config = dict(
    head_dim=64,
    hidden_act='swiglu',
    norm='rmsnorm',
    rope_theta=10000.0,
    init='trunc',
    init_std_o=0.0,
    init_std_down=0.0,
    lr_mult_o=4.0,
    beta1=0.93,
    warmup_steps=200,
    train_tokens=273200000,
    max_steps=8338,
)
MLP neurons of a small language model. Each row is named by its layer, matrix (gate and up: input weights) and neuron, and shows model dimensions 128-255. Each number is 128 + 24 x the weight over its row's rms, rounded and kept within 0 to 255. Numbers have three digits each. A neuron's up and down rows have the sign that makes its largest values positive.
A block is one neuron, or neurons of one layer that tend to fire together. Before each block is what it responds to, as a language model described it from the Wikipedia text at the highest values.

Responds to: Prepositions or subordinators opening a sentence or clause, often after a period, comma, "but" or "however", such as In, by, during, since, as.
L4.gate66:143164137108176088096155125081085107122159091136133120201158097151101107160156140112154128142119109147133119094120159108113173135129141107123165116101130103123125126115156124102110126167116115164150140176144116107100111136144092146121142078133095104125082117092173084129124083107135140110083080150116129119145146175137133115122146175103098125123139097130109109106166115118166114081129
L4.up66:154089185160148125108159155128109158057151183104131107128129115100135116126151131139140161186106111169175120163167124141111145105123142101165144113131151146140117105165126124144144175111105120103114131161117104111111138121146117106160151091090143098107113102138126137082125133142125123145109161124122146134173135071144058113143079110125103120162103130121129118127176144104121142113101
L4.gate305:128151133159141142136150167139100131122176134129152078152121113114147101163150104124162158129107096103112073153134115129084196093130123116142103145117082111168140121129134143154071153154142103120163165137148165135133135131122083130108160125103084092154139108152145129126136117090105115141111144115131106116131141133141144101097129188131128103142140102127093133100101100160160126139139
L4.up305:148110115181121114091156112139154163176169137147137148105110121191135114099176125142140131139131106149163136112112186141117137153142121121128137149125140114147124134138152154146128126124111120137157087166110112113141152139143137116114111226125134142111116130092136145144167115119111133110108119104117084149140183130161130133112140163157148096089144091123114128086172099127139093132148
L4.gate536:159142114153119084106121151187128144132125147178113106110144133101143076158173096112165181090126118161121110142138181123139103086162156146141103155130144147129121083108138154126105105127096105167184115171173168135129150115111125097146115097181128105090113104114144125152120116112150121117151094148092111121124152117139124144123114158128159106149112109127103152134134096185134125126118
L4.up536:153144138143141091142134170098144127153130122157153098129126114123087091148135152109131148103137110127121116141115156114129117070162143110136122180106128132130126136124117134124111141131130131155174147117083138123148116126131144133097099098156067116080121113129123157137142117116160137142189107151111101116128155144151100116125086132113119112123132166149134131107164067159093129096094
L4.gate687:154096101124158102069093115106145136100140156139124148119133162121115144150142154182111107109124105100152109168180137142119132133118123119074121152175158099148138107109119138104135131152136131162151167138103079132104129110111131120154140091108116140144131164119150197156136102136135157089117151113105078120155138147132132127113102158149123120135121097121141154095145141139130130111114
L4.up687:152167118155177093133159161106128110133117151128146170166137124108147113139143140114128147138143111083114132166091116127144164107184133144152112163157124119120140142138133116128135132129133147154163122151164122132159124136115135093136161093153139120143143120116154133064161103124076137124097101123112143118179166205134119077122141113092091078117079181121122106120154110158156121156178

Responds to: Words that open a new clause, usually sentence-initial subordinators (Although, Despite, If, After) or reporting verbs (denied, announced, described), preceding "the".
L6.gate256:162164153126114125099145103116110108105131129148144136144117153121117153137178119172105126130131095086100117074127154120110109210133120102095088115157137171183127151103132181098120110156120107127177097154115105102159116149159134150145115163133117163083125146099147148155108124106092078117154101084132134118123107127133122108126134147148088157097140099154128155126122141129132108131137
L6.up256:163127131114150167098142127141114120176115103157141122133119106119103064127167130100141161133110155110169170099071106140077117125125122142117114131102130090121137112128144122104151122139140068186168127111150117128123161185137181145127118139120107126094150108124132122138135134115151110123116158099108169106121126107131155128096137145152103122137144114173072135118150118128112167127124

Responds to: The apostrophe after a noun or name that begins a possessive 's, as in character's, band's, Gray's Inn; also some d' elisions and possessive pronouns.
L6.gate501:097092128108133136089108146157133114119139136142145113126110145111142109134116148106095105127118124071145073120135122100141159137103127142084116154142114139168154144144116109099102095088139109121126129127121073138144093179144104131129152128133127128132127118089123132121087104160163137111124139169150119199113125164099140126105143116085118131087128193162095191150150124147102106128129
L6.up501:145106113093141141113101120150157102124111149145116092131145124089149128107111159119067114103113119139109105126099119121144148072162129102107123150139114137087140132127117108083116104115123113104152126128109060125131075109163111095089144129142103183146132121124071103110081121148164119136150144138146106157120102152137118104167119110113136160092133137131074168108154105112118119105159

Responds to: Apostrophe before possessive s after a noun, e.g. women's, king's, family's, also word-internal pieces completing split words (le-is-ure, pl-az-a).
L5.gate85:109132101143143123155115180105093137168111112133102085120114127126124149150149116129160155107079148170133105129152162124141122150120179143179108131091133149108115114172134107138130114145147162126156161170123112116140112108159148166092145141110099152129164131146126187101097147130163155147124113118142148125117112152137150100104149104133096126113191129109114129136132120121148161107141
L5.up85:136131150108073142166110094136141126117137123134124130140097132133107115118176101164107118136117113134095102156156078119106102147100165093140096167163148151137128119101118132163113151155116114140136134153125099150101106121134122131148067139128120183144116106127157123101138142136127155083125148073085158119131139107117094067098131122126115112131136104110067142111193135109103144087129
L5.gate155:117143119124116098147134165150167134099135152107122078139098134169145115161134096078160108144143123140155109131132152105140104099095116107141170140127100138098170149155103113076116124159109103134163134144158110114138139125106128148127177133142099117120109100105107135128142111102125095151139081121081118142138108081137143144124070121128139113113124137131147119123160116129121108133152
L5.up155:145117112128112104125121145103152113120115122084161092143123105119118154129147112160142091156099109157174144085147080157103110113091110110103119153127087148133145119162067130122132125133102172152142115157118160118138161117164146142114134130076130097146128091111134120086133098094124188152094108137119094188184182142142126100124121118149146147224155145134104150109156133165121091139128
L5.gate258:106141123175157137157122134206127128125119145143127151126160106130160137131146121150099118089109102095170097110164126108087163149158098130098121125175130121154134132106160148142138144159149085151141137119136150149114139104152131160180176128122147106099129110130152119151142123115126127140157118134109144103092130118162158085113125129153125128123113105111138118126104151134130149145147
L5.up258:122096123112112147104136134130132133119108094111141098134172107126120139127102140146178207130147140105133086132159142123109144107102166068114118144081128106133126141121118095106094147148166123144097148159116134151132158117082125156119124137163153150177107079116099116093129129138142148132160079136151135162154140138123144164126101138173152099134127120140117147136116132134123131107106
L5.gate297:116117117101158127123096115107044101147134131137134127134161104141141094102122146144131128147126119126082145103121089143127142098146142141158122145095085119150122149108142170144141120112125138122107126130151109112141081130111114150125170119147098165124134129138177139190111115151104083151141110169177122154117122115111115111116130152148106159128125139143126170119097079173154139169158
L5.up297:153140127134097147114122106135140168145164114152101121091158182109119134136137104107096130137095106097141131110114161134141160148157115151120115120130191136089107099130142175104123117121142159139154118165138107134114171119169119116169115126132140118160129129130124135134107125097145172136112154123124132099098118109113147156084167125153104071152159152148077100112143103096105138099150
L5.gate373:106144168131125108153079105152089097099136141143103177136163115107148140134094107123138141127135116133106151119120127097123113101132100132098110140157111125113097139163167163091134094141130130149139146116134104112112147105152131130102144159109158150100115144158150148127137156105179092178134143154151107150117071098100121091112123150150138083147098150132124107088111125132135118143102
L5.up373:133116163130135096136118151137120065131122143135142121104081114139098161103135116093110125148074117126104149100149085113131111149144170158101114116145112107087041138135149113154138169146148114138159130149163105141153130093128153142138133114137116164119166097164079150102075141139114116174107108070126116118130133122161141093105129136119083123156130120098161126112147130142111123109152
L5.gate400:124113098129109132119130137097075128140142154164137093213152155123142149159109133158133160132083137121163132113156123153097121130155154117118103122125124163127140134147148133094104145122136108103115104164112111121160136099095152124167133130133123129126127094151131130155156117156124143184120171151135199130103068134096142110133125169148150132164120123150133124118174124095166148155121
L5.up400:123136083166147109115149127097103127107128149116118157130159144103151101072161144104150128117109147132096060132112166163126182160143132066130105161129129116165092090130086151148126119130104137088140155090105126114148078115165116085128118099155154109121105127130166100164132123137145116163147139139121120133109146126161132151082079109121130105127107129152083117138104144144107155145075
L5.gate513:135147169115118142191113119129111102128104148148153127155141162140133158119105119100125159131129149127120098177105130043109110118109138111146116120123135105142129090150118102115106140140119107185177156132156117128114135130113149155152101125120094138149112077119134135108142133134174141106088139093141121133178124141147157123143137139155108116112113163127096140118128087145117112142128
L5.up513:152138092114090135143131107121167157116154104137131118123123154147095128155098147141117155143125159128143126153090119142160153083124130117122139079057158097128162118089110113083118112115120121140132157168137158115179142108134082135166141104133152122134090145120122125125188131146123162157127175147117116137119139116139112151082090160144162131140173111135109133125122118090091170161148
L5.gate574:098162156141120123131128137098137064116133151162094113174123107133138128162152135098135120145103111153154151144134159125161119176160131150104150111095076123110111106116111124153138147164158123048159145131126107127125161118136157159156092117128118133099141142102113159121074176111152152112164100142115112123128099141131169127133090136170193103125155127104117189118125091129120144114126
L5.up574:092080113126089116166127140148095126165096123138147129167152113118081207103155130089153175126131070123121135170138136122121118140108111120128106124135130150128137104138150156121146117158171177103162161090139154137162178093102126135142130105111136125085174136097121139138097139142130163142121087115096128126122107123143120081132161107137105133144143100128096097097146102112119075125180
L5.gate710:110111114127123122093125156076139123131102151139132112127062105136078114112102143142144106117080131136082144089144152136119168105119066146138113138144115113113106111135139148099115112140124156138142141152125144104108156163102120143135117126120080189156145141132116125127115180082152106103139144149114129140130110098163097142092171131142152138176133151162087122161124115137088093132117
L5.up710:113127105112108078137108138116116105122157106126141100178146176120139153130133106120147068156154136125130164155139173142124151116080119110116128168102126129132133084122147118136134103133119150138134095132083132151131106123151123097114105142159122141114098141116124121088130100134105133107190143179115139139117090153104114142129122122147097108166139131122089134132090143140104102117110
L5.gate725:147133098120096103136148123131115112117177101146170159144111088139125147113095138116140096105138134129132160142111156117107121125138150161145144109125129154136164124111122169127139104147178154106132124128109131086121104175161125187136145106108112084149173080094117140114129139131106116149124145160126103112111150182154157131144169101118168110130128154113065168126100157134113113135140
L5.up725:154143147142124134109169095101141105127154120133168102112083189136113137113134099150133125109117128119145149131113085122133128137142164121124109128191115110137127123122135185077106118158161140108102135129132166156126094084163113147142102139098154181097107104118147122127135128145086137152110085109117059124148141149107128138135123154132113136130151124151131082131080114113111121103123
L5.gate749:146177114062125130107119142108083157118101146134112107162136108137127105083117114092168115113168147144124120163096130118141101126116134144119118134091098119118135126138144130070160113095143132132175133102109148124110117137147103115158126109122152162126127158092071153124082136082131149150136145186120125126163105119104169133101164136157140130149124110119064159137095137143135086115108
L5.up749:096099142095139128105153156092094099127131168143124123165158067128136140107139124142153140174129110157138145170127150101114132080106102116141111165091124146095116139139169156090121112141103145130121115130149131083121084142117135126116145117126136091102091092088110150120096130101129125130164139123106158105162123145143124078139133155092173144142148140143106122104145133161088108131174
L5.gate761:106123118118107103094110176097089117140137181151144123136127116098121171158123118176111151113138108155122099118124142106133149138095152134134140091112190117121125110116129112122139147102152128120129175159125150119196133153152113101166138110185099116120162123119115143102135154172139171113112117127116135144136128149110144115092129123140161179070112106159096137096114112128126122181111
L5.up761:152143149127123113146070147144127140132141146127147140141136125169142087130129131104089142164100104108145089122142173118147132150144175154137135114127128185105137146113140097162138129120143084128119152192103118131140094153096165139159158129137136117132117136184151140137111149123123121150159152113154146145099151107131113075072146111169133097131141174147130161111143111104152125124110
L5.gate768:152119131164126116119139083157142085118093150148143133120114155127116087140160099168113119124116077122110146122116109090154112134113099101125127115094139111101111110170131146129140137138110136147135115189144143145151142129102125139137106107137135125144128106104144165142110108131099140059129112106138103123137159121142123099121127110132133122136101176143113185084112068122139122084129
L5.up768:137120131140101111114059133127138137101133127138104079156120145102138108138169147182147123141125107115148148138180137113144103152099097097127131118103148169141117082117114133149127097151086134120145160173121139129164116110143153117144126102138142142153125122119150100095162128197114116175143104138113090143129123103116163086168126141099147099158145178156086136154172098164126124116123
L5.gate794:124116111123138129093151125136136144103141147168148123163127147103096119118166119158186119125100158147157129168116151170147133143095102100088114156118111141104115145114161133153085121115152097124152135160134093124119117125148145141149109150129135123134099111122156149103142120132112122131136167140127078113168118147128143155198136114088101088135096121124147144100167142127153155109110
L5.up794:115131123120116125076137181103119175122108129114152142168116125125077124141117132187094094114118092106108072126141140124110120111133130144146123098126119135128126172165128126156168109162086155120141100125117126116128118117144052105109139162137110132135109224138110148135140159160162157113150117112065117089144115140104131142131123121156149129121172146113144099101109128130105126132101
L5.gate931:089139146132102087151113115133098111152117131165127142152101113125103093170134129126151137144131080096127126120139133093097134163109121139149132133114123149103154138122113159113129151130154131155122086168138120150142144109153129119177149122126125143106119111138136080133130127165115160116120092117133115102138106159120109161109107095178145101132149128164105097119099125098109133154128
L5.up931:147134091092149126096157127124140156135163121128109145133127116150170171128133122106135130104105115131131141136115111139175150130103119123117173148110144148067106132163156135092120135080105111155160094163115155174121152124147129084139125144141161117185108120160122079140115174170148161155101108098137152091103155146123112122118176117091136142090102066155111110141127151149136142087121
L5.gate1016:124161137111080114091138122127151156084091174126139107192165120097160121157119081141130138113172080112105105114123159142118151068080128095142076147124124157145141130086132122087117101129096154133144168177105147106121145165093132158123113072133144097160129116127120153151118120105130161140152086114152113139153114143192146110117137133091134107115143140108118143120134156107115138137143
L5.up1016:096118117128114134127118127081149144137120121076157129166134117121135118131109118124132129127107131111119118132159113115126141097115146169119144097064133163089159120133113146090125118127094145141103118158128136077157152177116153108152133130097083083117080110119116153098088098177144144139126086126103110149143094150146099084086163095154124142156103151111116138069155103098185138118156

Responds to: Prepositions and subordinators opening a sentence-initial adverbial phrase, mostly temporal, e.g. Prior to, After, During, In, Following, Although.
L5.gate22:121140156128098120112132097104118146180091128129122118122139205144120126137149130097127072094129143143091128102121139112121108136177130072134092123067109136124118117118154113140122135126147113147095097117110173118139187082074100125109133142113134118070122152159143103118148139146137125124081124159093121154154151124104111086109136196113110124118145088091103132151117116149111163141118
L5.up22:081125098140133138105112066108119127120098121108111141116131139151124121108110156097151125137092101091121117118124144148096140073074123134144110130150111153157125110068149174120137120111135136150112142102143140150133141121097155127151127137147140121128158138133106079177163163171119099124108122091105145117136118114148112120116172147157119124105128181148123119140159150118141137151179
L5.gate49:126112165137119147126108125088193170139133137074110070100094111128144073135086136146082136164133159073169106131138134141134152124122129114099117141165116138173154112104138147152112085095137099130169148138126101111111120118104115118170126135176169112117128141147133093110107113110163096123112157140111102125133148157129101123137146127152118142141165176139116144168089120163151128104130
L5.up49:128121137136115121152139123095126096147141107138086111130113114119127096126133132125144125150117118132144123149127090128141148110154118172114151129098134117145088136072146175136114149114136125155145128117129128134059106149165119167095090133134143078111123130124127114172123099164118091153137140142128112122155118118181150135110113183177122140096131122124127142120107136163115100098165
L5.gate69:166122125117113140126115127130121145119140111094117111169097140107092147156121156139113143118096139157113098081133128145144105133125123121132136141105130115107147141095124119122101127160117123142159141077126168110094178143087102173128158119145135070104133178108167158126132112135120134151132130095172144142135104139114111081117160142130155132109104138129133125111144129101126108136160
L5.up69:145129152104072132107135096080133130096132123114124114122105083206128127148146177129107142101089145136073138102107120137129095094116136145102135142133089128145120132116074133157153166171119159143110110089118101130171135081123092080119118125158102086123130160142145126122131164142112147186122137106148119110103103129136116162123139159132134117143119130116182128116140165146173150136163
L5.gate70:123112098130103115110171110143098080129117119072148121140096117149133158129109122093121072126100154157115163136155107153153142095128091114106123150111072140058147106090146126136096117114124095159168172118129138151089130148131128127182150115081143127081132118134125100083171122108123115136135123144089129109113131128129173123134135119136135131168127155165127142129103094126099138128128
L5.up70:144126095130121117172154127151095132126093154116111125159105097124160112141129133134103097106142158079105117130121095141121165170122117089119116121127133174131126116152137161177109112136095154111111125129120162133121128129160141111137168121155173129119153126110150097142128121147094128120164165111142139130153128112153133147110131108143085102140073184114093146112125125129147158081122
L5.gate115:124095138123128106178095137152121134083125140116105173128118118162103119131167081136141077161122099143147121130142127109131143147143147117131106146142091126156126160097126160123136122123151120146169150132132129137079131214135115137137119133107141160122138146110173142105131130108114138130112114138134095073149145115150082126099106128112118154138163129145105119121077104127122091136115
L5.up115:099108140150143160100128151157129129129155109136168078149130137139122124142106108162149096144121104107115110112095108148154089111165147159144125186090177135117113125140129212120111136120138127124106098122102146121119132094175138122104112120096122110103133117141154130119153089132123090143119160103153103098139166127127156118098134150170107138137119102145161138140139081120110119135153
L5.gate129:176132118120104125097129165119117088108149164159102151101159131085099114113094163138131158149162079093091126123167091130194157102118134075134130119123130156156142116114145141117120134122125128104188208123140143113146140136166146133127142151116128143113118126136110138140150149132146125112156135110101115110125176095131102139140127171135127118106128138122114152052096104151175098116181
L5.up129:154157147153125136116118165153118120123148152162103143162164145103107109159132131086158107161125133098107110137139095164108143176148135141112129122126148093148094132127174125158116177154129121152180124156110139092118106164143131130095116142128129142140156136099159122124165123167139124132126144149118177129125181160137122127111111125093141095121097156151125149133118144164115164157121
L5.gate141:142110139146128107112171164150078134133152106124144081122096095133077163145155118125139054105107144113138130095114128151132180109114152129134159123113138160139109140112121145102135111197109108120178158113148080135102096122156096114130109127080101112122161129109111141110105098106106106113108126120149145182150170065145103124105125130126141125127143180146123159139099101147148110085159
L5.up141:135173107106157133127131128123141122130140139110142138097110131148139127194165110118127066129098106131139099153186134140138130127111149143125112149147119128104122087158072137128121079081124154171116116117104129151176129130132133056114143147179107127093126086142148145159128126155151073197149135117148105124090114161118122184115113116134111144118146126148188132131124153146110124112090
L5.gate200:169138133165112141086156055132149137118120108122116111132157136139144126147140132127120162091118143124130114102095149109199138124135126103135135145124102126144083095144129078106120109081123172094145070121129147125172111097098143093154108157143148108132110088122085110126116133154139143154128096111092137131133128130115142131137117135133124107105126167116184171121100161143120139137147
L5.up200:150123076142180126116113118107117103152139127123156097160118055161150108152109099167148144154144106133124128112113149169114175118100129103126115165150079135134146152143122142106105165117138119141135128123160117146166095133143111137120130154144141106108138097159084133126130111141149125154156117117101115181160115065116121134169129185154094099097133121148123136077119123123172130124143
L5.gate365:135105121143097124113149155108108158100128088153157134148108134103130116102113101146123113134138087143098124153134128190098136132110147115091113143146075111138146082141136127123151150148117112127146138114124089127077095133146135125094120104123116178104146109153118102140137114177164111127150145115097090131146111135153126117077133159078132103136169140140072136117107160095106129109122
L5.up365:185144135114179136159130156163158169138139139147149136109102099150164103131166131115159089139137067125140137121143111145142137106116152170085107103148098084114122143152137108122083135112129093142197127142089162128094071094106116109146148152116154153201103138138162128131109138111142173164149152120147146141163172130135128156122123106184094113135145153097130149128126172184156117140130
L5.gate367:122097152141148121138153138111115155161147143132095114123134126111114087139124094162122109138101115107155137149137131148092102137172153143132076170157134170109089154135113144116136129100119166134137130130170129118132149166152110107140160136122157123129111136150153127098156113124127082129147119146120203160121141162159119164120123180123125105125155107125081157107111122147167130145111
L5.up367:144114122131163088085129098108134168130156113173167144095135103101123152151096127097126123156133159145103101119170136154098107158149139151125159153126108144130144141099140176164121096145139105138123124094141128090101134103158123106098072176120119149133097114196138128151090110094102111102097120115151138143133159135125153124130122182111116123147144085145119110104118140138118115117126
L5.gate449:117116126135145158135131127138144178173127145114136084113133137138128087169149102103124107112113145134109117131092105083144103126148130139097135118073166108171068108109110140088164103130133143167098128108109121105129135134140119074149137154122136140102096114086136133143135127132120097142128121106142116130144127179124115102081147208072144164114129133128106096140112145143134156118112
L5.up449:159128131183150143127079113132123145141111147114190122107111100131096145107140158148188144154123068118145114106134132181106155138092114109132119167162112142141106159081114120103147127134149150130089153110131108134106123116127132133153092099140092136159153095166129181135110120109054085101138111171080083119079132081113104128130186141151144110146123147132126121161149143139162153119107
L5.gate507:130116106129144117123108139118174156144135105127094103122098163101097125177139132138111129119083115161146084140134149124144104086144132127112116115106075160154118132118091140131111135153146146117144140123111159134104166151155137114155094147137157119109115172116123119119099153117123103119144140157126167105183113127109126122133123140118088124135134139181127079109122150166099127103125
L5.up507:126136165138118131122135111104129084115137112154123163122116114156090148140114134151153146126126086117122125155121128127151141152117151130123169137155166117076117146047104164156187180123114115174163153106153150131081125137130099077140115127107115128067148147115148111116159136137112107126091108134134124131147144152105071109121119137106127128149135091126096104132080119142128154089116
L5.gate550:135135130096147167121114118110174137155109096150145146149157145165160131133117122154173108088116114113133151100129157115095105126150113130104106132103089116144098148148138138152134123128129166185135141127156133132118138149107178132152105149139145111129140124152118165153137159140096138104156142094110098146143126103127108144137105100116130153111167166158125137121076104139168119134113
L5.up550:109096127135149119133132208126115122158104086110114095142143114126144131099099096118133108079162147124127125075064128155140131134128115116139092183125137150110108136158173106146122105094102134121153137163167120147105150146139106161123085122187127154070128147097143125098113119112091104127120116151120135130141166133162099129082143136108156128124147167157142141140137124113108087140109
L5.gate601:128136119159144127085165152176108126153137082161109137128120094100133123171163096119100141090103130127113071145133150124103079115155139125079148084127127132121150138114154198123092159119164111149141164137127172133158121111161100085156130140149072163094078102142096109138148165146133145155126130127121148149121156117192134114079132152158124145097093116164089157147080106138141136153129
L5.up601:132110124136143129139157099115167131080131142128149127140106146148110121125166114145127117119152095147121095102158118107143074135118162104188102141112122151176121142061118177160142156175099154147136091111135110199116065106132111177113143137097108117139151078098178131137112189072101116147132101091104118117139152137143137099121126132141113130106170088117141103134110113160120125124162
L5.gate694:123128098139166110128145092124094141141148139143177147073129102152107067150170126156153083125105154128151109109128143197120124114174120069099115139107122141116113152100160144107105125131070106134130152155117154112121116114145138142136118133126122120093133127133183102138175150104123103117134117091139059113113149136161135121121152166118107104126126136127135137151150093144133136144178
L5.up694:134117147155124117155147167177114153096140145103192124163136164122134085125147057090122141138100127148159118130110098158109133096171137167112122149096167090130131123121123152125106108152074123135135133123106170102135136123133127061126121130135091148103171128164123153132147102147113119152098122098151073119142172149152114128123117129156102147133150133144106143117157134164184158112145
L5.gate882:119076137125106147151119151148109114096151144100143123138124102095112099159152084174161118124143082154113107110096106109080155080140155135090115082121122143144138128141094172105145116106137102131165112132124150131101136097126152148134148134115166177073172124115180134100108143119080132120129138118135144131120110145124126132127118116098142084157136126134140157116110111147120144104098
L5.up882:146106129135126092083136119108138130132139106142195157126126192133157102144131110142092137129122096107101136123162119153078142075111093158105090164102109101094137164157106129132101123126147109159098118141148160098139111139190101132130108148108054100138122111132130160136158147126126122058098112126138122143109138105117140139118135156136109111120134141126112160126120153144157146083138

Responds to: Apostrophes marking possession right after a noun or name, mostly before "s", as in men's tournament, Women's, Napoleon's wife; weaker on mid-word fragments.
L4.gate190:081120138117142092145156144106110130132104114110095133184146159162095116137122117132133118141092137074094146121138133118125118122135142121137157118109188125113089169102128145091144147135176118141125130115101110132101172132121131123184087142141091104086148130130149082147126116156114148111151139133127140128138091143103120112161116159107135118151147128109117111163086098137110127143133
L4.up190:109137098154138139118061153135119113147108090084122128107113149097105116102135061121130106112129110136116154122112155123120118143087129172115124196116119129143114140137150143122143125120138126141123100158116108098138122121160113098122083135142154077136109147104134080135159083129051143113117074123144093145122138149121157115119141108190123119148103164061138123128162158149127122081134
L4.gate574:087128134130135128139114153117095112119152139150094135110090116160154123120089122120142102110121136110112101097114108129117109111167113114116152134070153142131146170139146154100145115140145128124131103145162093186117115107104118171160130172135148181149144075127157099149141168143151139090114079086105135122070134090154130128164133114149140125099140104120103117118101109117134157124088
L4.up574:096105188119159120160105132134119098150104115144114085121160143111155079172160138147170128125147130095145102121154086089142111166137108160110138153155157117147081125141085118117124119141149136157082111129130148112110099067133129135152127160131148156102126122149150154125160101145102082145172147121150193153123101113115148142134140127123094105144140165140132164136161121141121172097177
L4.gate682:121140114131109123130123175134109147132101190136111131141160110188145131136166095097099131109098117112110099092159108133174123105093133138084087172125137117089121135116139115128131102127111117098147099150119128129093127165081163153150131130147133142114169126126116149098147108176124104129137107126117128152128112068160105122115126157141131141165126123132127099115116153126114099100143
L4.up682:193109161109083119143138103145126135140112143149111078108113129130149138100165169147147147148153095118150161142116141118135138105120127138133107069109146125090112150152123156096155145135163106108160161142108115069148142105107134113203083086123146107136125170108125156127148111169125139122157112134092150178112155130121155147102140130165108160136120147085155143136111150126112099078131
L4.gate944:107106129145145132144130170151089119176135095083104106100106129141106162118150104119147136141104148123130121129114099081087145143133130136148114094145160124154118151122111123092124064114123118094126154098116121173135134093141150107111125143091100146148118116152143136128113146127128141146142101148142172086156139119113111115119126123122093095148106137162148135159154090118130151153118
L4.up944:093094148111136139128136150142140135090093138169144155128130151145132110121099137119167142106095146142135113136104141148116133118124100133114097108127141142103136130112065116145133100131102132113118145118143164130122147118111128132131106097124135162154097112144107093119079160125144129079115148124094087139155114117104128147161148127136107184120120111140122180149132148070096128054156